From a checkpoint of a small transformer trained on Wikipedia: 518M tokens.
MLP neurons of a small language model. Each row is named by its layer, matrix (gate and up: input weights; down: output weights) and neuron, and shows model dimensions 224-319. Each number is 128 + 32 x the weight over its row's rms, rounded and kept within 0 to 255. Numbers have three digits each. A neuron's up and down rows have the sign that makes its largest values positive.
After each neuron's rows, "fires in" lists the words (lower case) most often at its 100 highest values on Wikipedia text that the model never trained on.

L6.gate194:144142128132078153063178133125097166123152157077144112090105105143089092113133105125116119102125138156133165144144105132116135140180174046132121134161089190082185139120139153156125092085071129153076136096147084138130078095191106158161143107119099102121095167131062066126119126131079173138
L6.up194:129131130121118129129131150115111164149167090132160123168114115097168186065116104106174124101155093184126140089139170076131157193122175094126082171144165155102138178093196177101115147075137097175140195087133113122092087104157136124098123090154042130137110125168117103161095085171082103134
L6.down194:151157142102182163148079126135131096101137131160147109158082134148052106120178111140099111161123112070151084106153094184062122055069116104151181118151137146223151148138087094143164101130095132103106114146152159115090176096166133169112150144126142121092121145140120118117151115123133143128
fires in: "on", "about", "moving"

L6.gate1341:102137160132114157136088139124156102155132116106084092103121114114170119135151147103172103128229142107140137106113173050137151040089156111111151060135152125088125106094107163184148129109091188105131177177107184130073071072129116132104128113166166134119161115112140078048156078115145111092
L6.up1341:082118172185125142115047112144125097104075124097086126120107075129191117129153094156136118115161112116137139130097176100089099093092107074150171105118120094089117157132129125159166132093164144145155189177108152102096099052098114144089128107128158124129158161126120095100188097112139108125
L6.down1341:138112123163151097178054097132128104161146186132120098088065145089173123128035175075122147145134119128134117150135221112079070109115156052163119130137135119103154174117154140131133125113107155237149157129167164161109107151112154136070147101148152103160162147156094140089149123136078118087
fires in: "set", "along", "bridge", "line", "view"

L2.gate1336:070106146122098141128111123136169132139102095136144138101054105203154149158097138117121122128094160000107115143213102134117116176129172140124111137072165108142093134122155146063130173161117138110122128148124144098109163128150179131150171150121131181120050144165177115132085132118148130089
L2.up1336:105144118134121115143108123147083133131145148107105096126135173113110112114164132109116141125186119165148108117096128153134124143130063138141144125093129118096144131155092116195136187121115132072116149188130127143132189183159076131141167063130143178148146016212144151167097140145184128125
L2.down1336:127122164166142154173114128117122136108104110143117186136086114172179105123114136165069176107153129070175082163188128200171157107099119112097148175135149133146102106142122147142105149152144103090135118140123109136132144142208123149122103111123117074105082189079123154145171126140094149121
fires in: "george", "father", "francis", "preferred", "model", "sees"

L2.gate369:103113145125140112110141137121118133122158135141136146108159127091081208120083106130087116120142143048116136141117129098148152141119178118129113079154132133062200132124136136080132116135118137122142155083129106136131168122128136130097148156150142174096043104185080106101070123125107145114
L2.up369:108113129127105132118115121132108148106116147130114176115227151176086091163158138137100134121166127117083107134101083130134147149146083149144155142106150164019133136144102098133127178089128117136133123187135118105161122160146128125117154062144117137146145127117100173000120135130161121141
L2.down369:128144120119100162091062095136117107067160116172148158125164143101129046148160155166118133107119133119153095108144166168173088112097069054097110185083123109120103070167097099121180109120117134172105127145184153157160132156203134133113111125051118145111150134128118102143143134108148165130
fires in: "well", "continued", "general", "present"

L6.gate649:164104192055131135107128128113183149156140083100168169101114164120143116191132191154081105116117122181143138132114158158135086145089101148115178113158100069155072147118140161115109143157131107140133142208145137161147135111148088158179139121185108127089188116144132094149128120171041154137
L6.up649:133114103142098133169134134184119103104158080140081124139109119202150110132145086122114111127200145150153158114148144173139183113117128120152128208143188133122124089139132132142110128091139144144117137122095134126104129160110100093182132131100192177107127149088132071151147153145115165142
L6.down649:106113065085105133126074078086111124100137101140077097161147085120084104105063108158095107101204122174057058101178144116128198145158135160133119113100086085142129175129139062083167100192156125176072122095099166116148116081120131073106138112124116120109153110124100125104138172118114132135
fires in: "people", "members", "children", "women", "aces"

L2.gate1365:150050129140158151129134152106131141143129152114150175150059123156133076117173120094106151140068121079129093131164089085144103175147075138116125104186162165164129124114123111077115157173135136141153131095124144122111050160164119124104096151120116146142090098152097132131198087123071146119
L2.up1365:108090152118176108137134135164218132139090115164159083147081110126108097136140144116166133100142115104092110121141163183141149118128145130163131125160121130111157139119149110110123202173132133126128153048112136139136142138054141127111125209165132116179122132113139146207145109114011146129
L2.down1365:115123120126152137087169159095147132132183098146131149166095125084155164136185130155071106088132133129194106104141187157136160143140130137117170112156127161093127137095107097129125150131159068154119204178173088110141141154142090139092111164163104123131114125194166112166127109154117093090
fires in: "through", "held", "continued", "remained", "established", "such"

L6.gate816:099157184142173124083123183158115108147115154140187173109152130115104140083082175154111104105144118194113097164170170115145155085113156100131128115120106150091141080145105103130167104132151119129113133113082074113098146106181154166153164150124065098121159145178113118136078066140119129142
L6.up816:105193138154168139122117133120091126104136186126161173098097097145145091059120175135094115168126107176108124167167137139121178146170169093115116139098162092093144165134153118085194114150180081181138150094111121104111137098102099127148149157134109094093152215199088152122121098113118161149
L6.down816:142132117139155131104119114155094185123164133126081162122119110090131125089141135055184187133170169107084104146104154119114129164142108148108160140112065082175122195132154110092110118158149127255100137108095096085074094141135157128153146127103156102104144170083093135125137122100128145171
fires in: "2020", "cup", "final", "round", "division"

L6.gate411:112139198131153148242121158072117121144132141099041121112136168120096130077083174100078156103182133119074155163177130145157157090134170163109140169115130123143149097086120121115093177101110124164170094103159126154131176097181108092156164086161104150162139090092166177137134131082173088179
L6.up411:083173175130125116158107066086114214172131182138098173104104144124075111148133128128093083140069135165058133088126131105129077133171090137190090105120078158169121078113032134128100110105115141093134140125124121129078105118159145172125102114101114151111197109117130153139134153090092100152
L6.down411:157207149129144130213065123151129160235120174148111126145129150139129086128177184146173151175121201167114132075129105135140098182153142170162137108184126111146185095117099149084173103131050158089135134135134152165104135103120131097153152150091103169165094122083141178148100146165133049121
fires in: "there", "chief", "minister", "grand", "grande"

L2.gate599:073138140153164123133111140134119136132137126125059134134170133072138070144135122144185139128130103055107109109154104114123118146149214141133136139109042120109122115147084159126132043148126129132126139139139129122098153151083146134101103144138125064148124075203116114168099126141166110118
L2.up599:093102124120122133152139110148163125166149104137134093099215105112242145068117104121170116119134117104166125125191142104138108165136098096104146144126111112189116116108164148214122189139126136112123145160144124103073052171104119124117181134103108152099181114111131064148142140139127099119
L2.down599:169090140102152101069139207134169112165122162065156135090107115099067146158099089174148106119109120060167101145083133096193128123116126119136093183104110108122094130112142135169118107159121097171145208119137111099127091148092174111134133144161149134150116151093127184121130153135125161154
fires in: "received", "program", "live", "receive", "t"

L2.gate582:248117110098141128109110154198171112144119111097056097050176161101131129078102149117098115177197139115115143115135103149128180121087110158148132148171127171123138105157122120109135128148117118090088114064140183165115081111101098137102160128155084090084095139095153143119144132121140129158
L2.up582:151157148129093134128163087129133114147129115149165130067156138149126106142104095132151167116117129126139094130099199164128095155160116112123127117154166145156047086141139090113146103083054122150164087109135146130130122104191085127095181187146166129082136154150150104130146135113148151158
L2.down582:113090154126129183167105104193158125118120123149073120133137152158129134136148164098118128097100153121217152113086157114159159105157114064173149205153127110125123084095078127137122153118124123138113147093155130102171113170126152180131158055171105120068169148098104104116162065142188098171
fires in: "death", "date", "remained", "returned", "age", "tommy"

L2.gate880:107108143096109136136150094079180123122149145108158139136101115075123182210131154106053117105102139096159127108184125156164144119139122110149127129180212126175094150122208077123146075122119114148129158108126131134109138170122113125109131131110139110165134070118168205103105174138154144038
L2.up880:130121166141004117111117136135130122139144114123059115100168154129144181164141119125077130098132113158178134082122152175135126109142160131111166132122096108116178128110193088151129160150151116095102119031141149128136139085120099128134149131107127218131190112110108162167090100134138160116
L2.down880:130143123135156145092128127086142111117177130198089096097130087124147163108218211188104113094115135143134175119170162111128144141109139096124146172154113118116125173153131127097114109153115109187138121152120155139144106164110111117160125123132119166149115104192119086125141129097076130068
fires in: "national", "found", "however", "involved", "foundation"

L2.gate396:153170165069176103221144175169116135164158094101146163130109127100141037154176190123156100131128127107128119108137139081103156088172118142137115135192108164159207139104188198115141115150088142134058153133142099152106162147136164160126138147141130166146091085131147070188102132086131106160
L2.up396:154079158113096138144138180121037196150121099105154158112144173136114184149108167136176138173127167151130077116159126111106101199149122092172156120108138106119128150136091151133115114170136131123174133106142114125140133120172106154120104089143146173155123108166178085180176146157167117117
L2.down396:141135077168153157048072088153173170119166113073116180115050169178160101142108118060145113095137115099109132136121167167182138179104128155174130124138160087106159128137129099114142132118156168205178188111130116103116130130104122087105170129140080137097136148121166129117132083199135121085
fires in: "named", "served", "appointed", "described", "signed", "held"

L6.gate306:106196128100124123091142108190165134151099157125153122200155171090132085153150126140182109168167137137133154157141149078146155146071106146128163133106160069124084119140136144185045141124142213105112100131175153161171146102171117149123150146118160111128109188134074142130127115139059112169
L6.up306:079138108118123185109103114099132148168140159173110104162173153134091101156183127104190113100217125118141142110134154068104206174093084154097119152104157112129091116169173145167135112068112155167150114112147110099120088153112123149127139124132145145114081133119061162145117135136078132155
L6.down306:135043140096115143142142166110077135145121099145118113106143108162160162088137095088176120129144135166099100131126121107134132159084111076105132147196111165085142126130073107120148162089115069200152130094141114039129122111054120057143115113138060147131097071156064121136091175173164170154
fires in: "also", "women", "six", "four"

L2.gate1521:093121120129139126174152081124187114191072103082098145157136098093144120122139196119132155122174082117139105102115117087100209098127121134102094116148163164116101060147106153125104142164118089095106112102156148116091122112174134122125146146174060122113097137117145124135083153155149149048
L2.up1521:138094099145160208205185083108123122081163134128144075143137075084121079124149207023154166161163054119102075075170169095105167142132139126071129108054134174139133162182160143109124102153155086174097099124134100160141121100075114076111131146170135124117077149158117094158141198148146176107
L2.down1521:166133121131150135140140134177123169130255191148166090127124132220103104130110087121144161118116133128079140124194093100155073131131106127076170097128145131135159188110121112152130101114123096255109142140099088111101112151122135159141134111139155114169140110130090113098156105101170117166
fires in: "party", "association", "produced", "society", "television"

L6.gate1062:086101151152167065114130109088161143188092104087172138111169062136140078101110161118087146096148128138165165128134120050156124128072142113100108160153143144118081123082077123141057133070097136072110137127140180157181118061100151141144155105114103138135175064138117053119128140133154106116
L6.up1062:131129122067130141055118136119111123125164106181099120139140052130089121106133160156104149140147170107081173091152079102106129100172095135074155128126058079117145124063102110118093182120126107166117130120153159097097179125079109125130148122107086135116116069118152142118113107170126126115
L6.down1062:158129088094080103087112156109137121082194095145113083127104068133055145162119147100120128124151107127079148129128106142119106116109096141126129143106144126126159130110131084146094148118152125218167091070153126102134204141111101154183070098114150176153090109083135181121125087127097171100
fires in: "new", "south", "top", "will", "newhaven", "second"

L6.gate827:104158100133105111149104129135136132155080076115057131153066123104125138095158143084125132203146121189081137166173140157123151158095159090149124128145074100144162098103063110113169128106120162104102152126086173174105116178125140132118088090074079099143117046123144141143173109134097146105
L6.up827:106119134074176140108098116141166156128158052137105188091129100109138177169130099117185072083057130099074136118055117143103137118120125158108110128175094130152124123125165072138109125118132133142193136094083154134100148085129198174080100106190126133120124116157146082200084122094128150089
L6.down827:085167094118131122157130104156137138133142088153154127181070135162123093115160170152131137123153098087120171154169114125134120114125089107172102092048175133123152093129095109152181087076162125087125079124119139137117043155135125051160163118114124087080135117145171179117119144141181145123
fires in: "1", "on", "stated"

L6.gate1374:150115074121127128069133205115197082089144049119165139093103150164138142095097036116125119127131085120171135151197161079147162155091096138152153097118112201164144148147098095083082155169109093108128103139128110126142099159124128158088180139110163135128072123150174195120058088099120126099
L6.up1374:139105113122165132048131137076169084115161107119216129090086079119124119163119102103120158125119131155168156145100120157154133139167118136145104070075170131127146102170107105111138124201121143127127096144131183125138179095113081093126111201105147154146160114115194163134138150110152060144
L6.down1374:104084144141109069115104123206117137192142168123209196102156131093114096126164141093110157158111068117104145092160124115148076168173196097051132199146115174131151188109131126062159121141092079157096122189081154187167119135158125123070086179053165090140124159130153153106183182122078137172
fires in: "name", "for", "place"

L6.gate408:101134126097094131145115208066157075078124102038138120152129090113029123096082150136190109134131134163164129094133077192144178122145147102079116115125130092178070106188149145117134175176125124129123108073125130111068140136156127117103107131127119102151111145085107073136112143160165177086
L6.up408:144110137235119124194167068104136176126185196084103132134112142072132151096071149159120156073119108092139165105102110114108136126162128071074116134120170112057102177130140084186164095133120119191136101149126132114138156141123107127160149120141081136128119149125102071137131118104141164137
L6.down408:174136186144078184083186126139117082151152103138110131108082133037153136156122127104063140113105110158135071101124161124125091172133151110086152149100133115121155187071120143119164109138101166155115113114117161156110121128107076126141099145126181106107143081099179135152190056076050125174
fires in: "late", "later", "long", "found", "foundation", "soon"

L2.gate825:122114120155119118123116138158213110134158109139249150175105155143106142202159088137143141119121143166180128120153149107138110114130074123101105114132147128051131117118114160135131113109133122141140158119133141172140161119139163123110096159138116181136104078151073110161147181135141131180
L2.up825:131129121115158120123146112132179129124124127189121137137094135186117169124137115098160136116170142167115145142171115127115127146103088149124131133086121123253098142129079149163125136121145133116131122255126121131119171103134106131111159164109114112163127177166091088115167132134098104150
L2.down825:087142109075173135084126100114155100108166149111132082081091081139124182120142110138118148162114151156200130103177147137123134075152076118117052152109158119084118073154160174169014126110105155157136150119138104121169105119038096189193141146120154123120154111120068100097157146112101104077
fires in: "second", "third", "3rd"

L2.gate1037:157154126089133121130144129122122149144157126080103170217147113122090163115126170138118077145142159115092131152174128169066158157150152137129141187173102128123166113130099151085175146148101129172147166090160112113158151097059124072124153118122107169126185135112105097141128089173133181105
L2.up1037:156147110121116166176171131166087084098104073101130133108101179151093123154184132139157016164109165136125156148108074187156158085177126215139166112154154138136176135077104181154137127193153118131150094140102091070088119142158112121098142125114122177125127167114137037125113098147143106115
L2.down1037:178131081151107118171118091158098133148190119122162169167127103127106132156100141017157067183127116129121073102143157063118144103128113130102091156078132138134157129091177101096167120127072062245143139125102139161136129155102146048128125164147085148160127107178176134186130155162118128141
fires in: "college", "university", "currently", "outstanding"

L6.gate962:114131190166142104124092097083087113118111148078161135137121132166073131105130090147093083168074103195153102137088115140129114098062140101178107139114143141091105129119171103151096123163158130108149123124104136121124091134166080151099139151106169138156188107146112165113132111152131122091
L6.up962:113145185124128099146044151128162181162086157148095095194158068136175144109082167135120150146116116165058128125167157114140107111122185155166122159098155133105160140132101133113154168145154162111116089183146101207085125113091117152142140112117163130080106172101128112117097132104128073132
L6.down962:152171120113147099152102150113136147172078148100172156150143140120102153139142091149121145137086189082104129111131098153131105174125177152186096117130126121113182118122109106118187161102162079109089102152084143182119156094114144164053112111086170082159132119120206176144106149162132167176
fires in: "new", "important", "large", "many", "famous", "historic"

L2.gate1136:111140214133066157118115131090119131133155144158133090073121132091097138111091102140129111120156096159177116152155136123152094116136081127108155159199105129147135144123061185102131096144128129155125054115162136192153097136072113118149142111089128106091114201150157175092139113122240169160
L2.up1136:169149116202140131128131164155067145129128141121100068143072148139198095138117152126113163118130093180183133114145096155079086086131190147160138169126149173171088150126142151122114150146131122107134142117126109133113142094152184129113117055133154097193205086126160180176141165085140115123
L2.down1136:125134143172113145113186151124127141149102124098165103102115135144123105117154110123113184157116151129189076123113161089057132115220164153132090101160090174190152170084139186062100106110130130111122095131059076133140104068071186115160165112160202122150120133096138118137153116128176131111
fires in: "took", "take", "takes", "central", "hungarians"

L2.gate892:131055118103170138119109152165157156137137187160135114192069114078165114073147145155116153116151095079110133102132135122141104143093127132101127143161146132072152122131139179136127135175129138122106134177115141111121079135115141122184113206162131085076161163136104171134110159129089164118
L2.up892:131140132129223113137100127167080128150104100162149089156067132155049123099102110110131122143135113091172109151210134142133125138144069105149137110151065109152117112151120139117134171090128137101133151053136131155106138128127151137188185112113076172172186088117177138094112168151156095127
L2.down892:120126119131155103200173122119061114128087109096078162115122141175130117123113108138132132119105122145129104120107121171136097152111064135133098112153093127097053186128140103111205132103104139048169150066024154128112125081167092091151171103146197141021167143146143091110106165154182140089
fires in: "position", "office", "present", "role", "seat", "post"

L2.gate471:107142142122084128136131107123165132114105130153134145109155138077130120096162109116058154143120146087164142145110108168149129141148089145108121092126133116170143137131073151071138160114102118151115121252112127132123152147125086139118111106127134184154175203097164109137147123112177118135
L2.up471:111125113105091126118119097093173141111114118121113128091128117153144102121119125101089150125116109121078141110165106097134140120151168121106148129146095122157146142109133102126125136150108134164146146255117130172100090170131163135109147147138127128108141137135123135154086149109175100089
L2.down471:145161129079108186135137104143139170123169132154183085118110077187144126147140135057163130102121153149225106154192084147108091139120135121144167107171155120131145152117120132045124140163113141149130110134112116092130147099113114150105150131088123209127114132139126134092124179096101038102
fires in: "no", "mm", "aryan", "poetry", "began"

L6.gate1519:135170113075158145199134120123156081144146113139079120119154092154135108153126177110161071123188109101146141140098131086082179188167117124221161151175139165109103098147105158147123134144145124112126116094133139097130169134164125096131107116107066126132156138081142103094108119139172161083
L6.up1519:191141173091104144097173131091137199159131133029151157132140157078123143102132114150089114189145170147148172037149151154118093168102150085123142092119122093169217104144116173130143124112123125107108099177108163125130130117131141124128154170140135161143189089179085138123145077124127133145
L6.down1519:154166174119130176104165139138162099061146149096073101105113084127124133092126092170130131089148124165181124139174146122185132094124166109181192125154192157141091116115112100142151125078139189143150110164152165132181124110106141110135092146090135119131174178097121181140141060121185100086
fires in: "parents", "daughter", "father", "mother", "son", "finds"

L6.gate937:135154082098143123147111123155178135113163124153110075086172152088123156154190155148104094108118113149140145169153197131161158121082106137127110110088200212133115108126132145085119105164173066124125124178155141114106166134082097107129163137083108164133102134110185063148062184152188088115
L6.up937:114135109160079122127130052062084203147151083088094134132192166103102192160114110118159091122066120160129098181146099085148120137141145115176125159168094188080129084076135140172127144142157126148186161067146110143168168103097125143203107104144071094160127099138114134156125106083078134165
L6.down937:163157113122113185167156096135089108127093188130086126140135127097129087109104126124171128131162135119130085199055084124141172099099121142195155083108195027103149153130157157073079130127125128129112107115154139151113098099167167135128131136134094069139056116147115117144153162093228140142
fires in: "grande", "just", "grand", "so", "rennes", "sprigg"

L6.gate1345:147130116169082123142111122149108146123131168096147118143114180167094152136141114123154092108106128138110181116134113124113122116139096099104150095098132156116132149154120100168082147094152079120083093088097096100104165141186121149128168146073095121109125169107103142149103091109103082155
L6.up1345:143129132135106134137155129117097144132149134148108075147127197159092176163117144110157183146150106139097113115073090204168178035129127127121190086106098133090105175118131143127139167143124146129120119104072103168172084147130178087130147206082173153085131052108125155102119090110137109104
L6.down1345:122083137123134133133119140115156151120129146110158084154168097147095131143059138105185168071147157092059135123117109130144115135125132094132182133107152141159121085141144087115120123124117102202128115095127057082163073153085121090153108139133163105085127135121156142115163056127100075145
fires in: "mm", "ft", "cm", "m", "g", "telugu"

L6.gate789:090125108198137072121100125149164170156102062121133139137115117082115153093109066135115173105076179071070147118130106114118107166176126132148106120158102142109125145107139147128085071096145144134200213025149137148105167095118135118175166177143116088118093133108143200087137172150149097132
L6.up789:080086145143163164089174098158102146160105123131131125091130196136069183147146086143173142139149139086115146080123102133094101220104077134136162143179138105194165137094174112158107112120166159125089124082162109100142071125139127127117135085078090151212143102055102115178154118111100178146
L6.down789:103106125102153153097117104124103051122153104095146161124110199043129128124118103123106119165119117116125180110105159138078142084148100122149083136151082147101183144131170087155067169171077175171135140111170159088113126166077178099104189060110103188121142143144112105137139090156135068172
fires in: "work", "yes", "works", "used"

L2.gate1392:148122123157121118145132105174199121116094162132205169119087146103121184099168114152104087123126134139098145112124133085108146132109166113097149094126142170050138130129111149154121149116156140132133141076112136088143135020121133122130099080150120164130116136097195100133156151124173160084
L2.up1392:141140151108109134112123115135041126148169156151176106116103140096106103205129114118107123101132139126115118115198137145135083146105157127153168139147098132149149136114134111132118129101167137097130131250146137140086157176168103117111117116116126099150097115122071115087051107127151149124
L2.down1392:165177091145154168150087106177083136087123104114102082127144120030174131137162100098099084046150118103195064122100098143114092096150140128121130134119135113156108120165083161126132126138173091123131100145180073152157129158126086104096153106114108054108135170197117123168075124107151113107
fires in: "but", "2016", "north", "south"

L6.gate456:115155195121094152146081049114144128158114184132144166164107060124147111152160155198155131162103127161138124125140119149146134164117161140123111168118102167181147163117077190166065115097107148121098187068117099083121092117153107128180132064088072096066199080189124091170058180128129133125
L6.up456:140160124115106145134078104130112048081098116086128086142084025145104143133136101113112157102203103088112093138163118091175120097180114176132138075147127116113105145054126162158081209182099127129147112131150190149048048139129196145159122118139110098123076127115117191098123141099121126099
L6.down456:164114114101177088162101167110109072098127115147137145134152114115159116116126148126097166171121139099164163194097135132138089100144155135098116110175118134090119155139107113105165152175115162079153130130178142089099172039132127114140124119130191157162168150083065154161138126067151160100
fires in: "south", "parents", "other", "left", "omega"

L2.gate1445:104119163103082148136148096167082104141097113110169137119117135121074171185176134144095124110122130158149126161109136120109098119114121134132132134064134140136117108099134167046158153161137123169145130181124096128129136110109144133113116150163085161131105175151133156121132089123047116162
L2.up1445:080138147102180103145133106106092158144125153131043148162169123154062105172114133132220130096135126028065144133074088180143198093139097128117099177137197120115176133130151077120115136084120141136129146092128117134165077170100112133123179082150149083162128178158159165145082139132137162216
L2.down1445:111115153137203109133189149104135194125189135159127145124203120155069145096095104108105107142098177151080141073164110129083057099172121114102086093132094157193114124120151151182128128115137128201111108116103116179126128080126122132132094135089107125145139077051147146089128206144144151154
fires in: "san", "no", "next", "different", "separate", "started"

L2.gate572:127140144084115146133107081085136118124107125177110103104172114051175134114126144116092107150136114127135113099170148073146129137160042121163134082159114099206135129107094113116137058094145139099140156134121129133110175204125135116128142180180133112124086121104080151128142103070096113136
L2.up572:120146132147151107142163140116189132091116112099127139107098148160159163088133088123161114136146120139179145133090110072123116095123140148134120160096153140055135082081152114148143176101113110161107148075154108158072109128146126144067141163171141155109160113085102166149145128154145151130
L2.down572:135096183095191135102142116137153105111178122128126168126113105072196128145115128111098186111128156093109086132137138155133130131117136143133113113121131143101122128186126110145110068139050071115111138196137122231119131109201095103140130128105108110122104153120083152171099133142122138155
fires in: "there", "major", "firm", "keep", "vojvodina", "tah"

L2.gate287:116192131103103135126110146123102114160144147106155134081150180177080124070149137103066067082118118175127132146069067085088110133129174139139143136174144187120104158126102147225145122149153167158131141092148118120133143132119066121134114119146124165158168177176107125168118118119134151163
L2.up287:187118124086128141120085121091132124169133147096132135037118138132162118081109075101145146133139085104098148134132128049104151138149200118138144138158165151169116123151127151144104113138064147127139113101147155094136095159160132145161135121186152122110112140203125142126146127100118092191
L2.down287:122142161160143182149081130112091063152114135199118161080104193117107096197201112145161131132133083146151125194107131089065080079120171172175069098068098144113126142087104145095196138096087120087108136078110065131111166118145139120088099208191131172162130108138146118109147084084070119087
fires in: "best", "order", "year", "chief", "saint", "real"

L2.gate1326:122139141129086133145146111120087142128107176120125167102150146123078133133109129128138146130099112118107112142116116025127128120132096135113093146242094107104155140139121119175130128160143129175117149149133114129183119159104184124096188132159136130151110056056133108179161130122118135132
L2.up1326:097164136140217134142098107153166116148147136130146156170150135125046142144156135138124105112185114102136120131150123121107125107137232140097139147178133157021123125141126108115122111143148129113121141174117134148100151122131200133132097065135133105157134069151030125068153116134086113150
L2.down1326:139110153115182093120168104081135106155122125138142212107129148070126107115149122156184140195080104091099088123135196166140171108110117082085136117123094115124120180127144106078055158139180085158165200098119144092140167106082126143156212086173058144122120126131134213108179116120104124127
fires in: "released", "living", "pandemic", "reported", "million"

L2.gate1417:101161137158105136146159092131138147117116107126102082105085146153130137087067132119058150103131111119209088150109087131126128113123119147137137170111059110074132117114156158106133143138109131159081129127148110208126074084124142137145129020151087085148153127130142192114149125096076121080
L2.up1417:168098136167155130130145123183157174088136115125148131107113137090171137107117152149097104112127130041113078147108071163120131119136110151162112102117124163117229111142129104207136128187102142143123103194113097112200197069143067105094036075130092142188140155072193095137155109098152166107
L2.down1417:096119092112179110109119131068136103085169169136133107072159166079148118121133137122174130147111106123125175107079175125131204146151166118120103111084128105113148172112126135069161135131170151203081117082108086132109133162088133114154167136137148157160130132160127140107201129098107116186
fires in: "support", "critics", "century", "carried", "german", "raised"

L6.gate190:113085149108155117115157164154086150170090145154183122116093165149144125103162101100119109077073106142109131155158192169097154114148084152133136108149166106153109161097144151175107121200119144102095184120106132134112153134161112126176173153137116150127201137126197168144119126181072140085
L6.up190:170132218162080171158182130112136065101139208103131147099108052142137174041128111146161110113076115145140163081119171119196124106115167153087148071115123143086127181134129099161100108134108142138122090159144135104064159132088060124125066113146129127135084107067127096072034137107145102175
L6.down190:134078179160112119090149134139111061114117170156118168190021151090174167107094112109100070141181104130086134140148121149116131087170145164090128143118148132159202084162122132049129153136121159107138137156122151192143118137136117168112172081115083131141167167117123120124147147104181219165
fires in: "south", "million", "northern", "doumerc", "em"

L2.gate56:121103183148070135121094153145131120169113140102130160095094143092175193119134160138093090117183112140150117114094140096136143122112079123137104118201167138153133129150126141168119047100143123128117111074129131124143096045151138121129190117115101062152053155014065125148127084169190130217
L2.up56:116167118121210141129111126083156096145170108143144127133144142160131122149115154113102120153095134064087147148083091135095116130159184149150106107139159081097088152126098178170112055117111110159143103066140134170169127098104121144136162097137135147193068173064196088083098104138011103184
L2.down56:169152125094142130109112147174129130161174094117149172100142125119142134106145125174111195077127112100156147124175077139149153174135145148101084109147052124075124124133111127189111158094125084141147113147123113111114163181176101152123158133148144156158129154142136147131181109131133118112
fires in: "best", "year", "eva", "moved"

L2.gate1075:150168115129118117154149107114147098120134138187087200080124182107196095182162131160165130162103130013105111117121119119122123148114189118139124156123093163143121070168123130115139138100177112108154123139139106147102117119154132115123120176134134113074045065180153137095136186110113131171
L2.up1075:105131125161113145130140191122130149137139108105118105155127184169102072169144167125113140119109147084139147094095087109093100080126170148147159073132203131118155167148126134170125120166092123087136095137133146139150134073102074132127125134120141151174136086159137136067101120119148121115
L2.down1075:159121161132100139100133119087122162132092131110132137072164190118101136108113129083081132154126104158124125120073141136164101083122121100171119166138133100095136128143167113140163135133128182112135133120143135112134121143166160078149137238145181187158091154123159140157170129127133158139
fires in: "place", "included", "awarded", "preceded", "serves", "trumpet"

L2.gate951:111125127107121109114130107099230124144166109118231154131213162182152083085160147092120127120125144093110139150136094071128073127132129136133152133142162110111136132111133176095123168145115123125123139212130125104140183120196129133112116145138124197144112083104183121109100130144177137099
L2.up951:151149130118077144119124088082006134144121123131051096123131111130141162109145122143139139126195137067134121137154156120122126112129096122148144116113027126101114137126123161117127132123114123144124139149122120169119112163181095137157145190084126099139165105232103101160129089120108131085
L2.down951:117153127132058112157142100110138159128136083155160115139106154096198106101209218081119133118148158144142092140160061149186150119077173190167138102162133130125139167149125159112108076104150154138109097164077121101086106176114188082159129130104066110140107129180137115141094191129092195142
fires in: "career", "aryan", "poetry", "diameter", "cavalry"

L2.gate1389:135160166146107127142128149112115157130113128168161131123181145059147112121071141118136138113133137114134168126122088090129127108168087139108143094145203086098035107071101190089118114198246134120155143149151101107073127135137085109121141190127098147074125160135107126100146150104143067115
L2.up1389:140153151091052123132100097124089174191127182153047142174155239159161078123126101121107128122105059167144086116072117127107080156126120104122146125142158118076128146152179200128088154125126157136146138101103127111161154157102159119098153129122059111078084056163098151152144174078100154161
L2.down1389:111139105110115114141138128124109137114103104139185116107108072154131107160101159041156144075135117116186108125101139114108151091132141132139171131134143059103115133105130169090114169114149095090172128128096145083111113136048104140086155156143140198111070132126178135151104147143064137104
fires in: "also", "later", "again"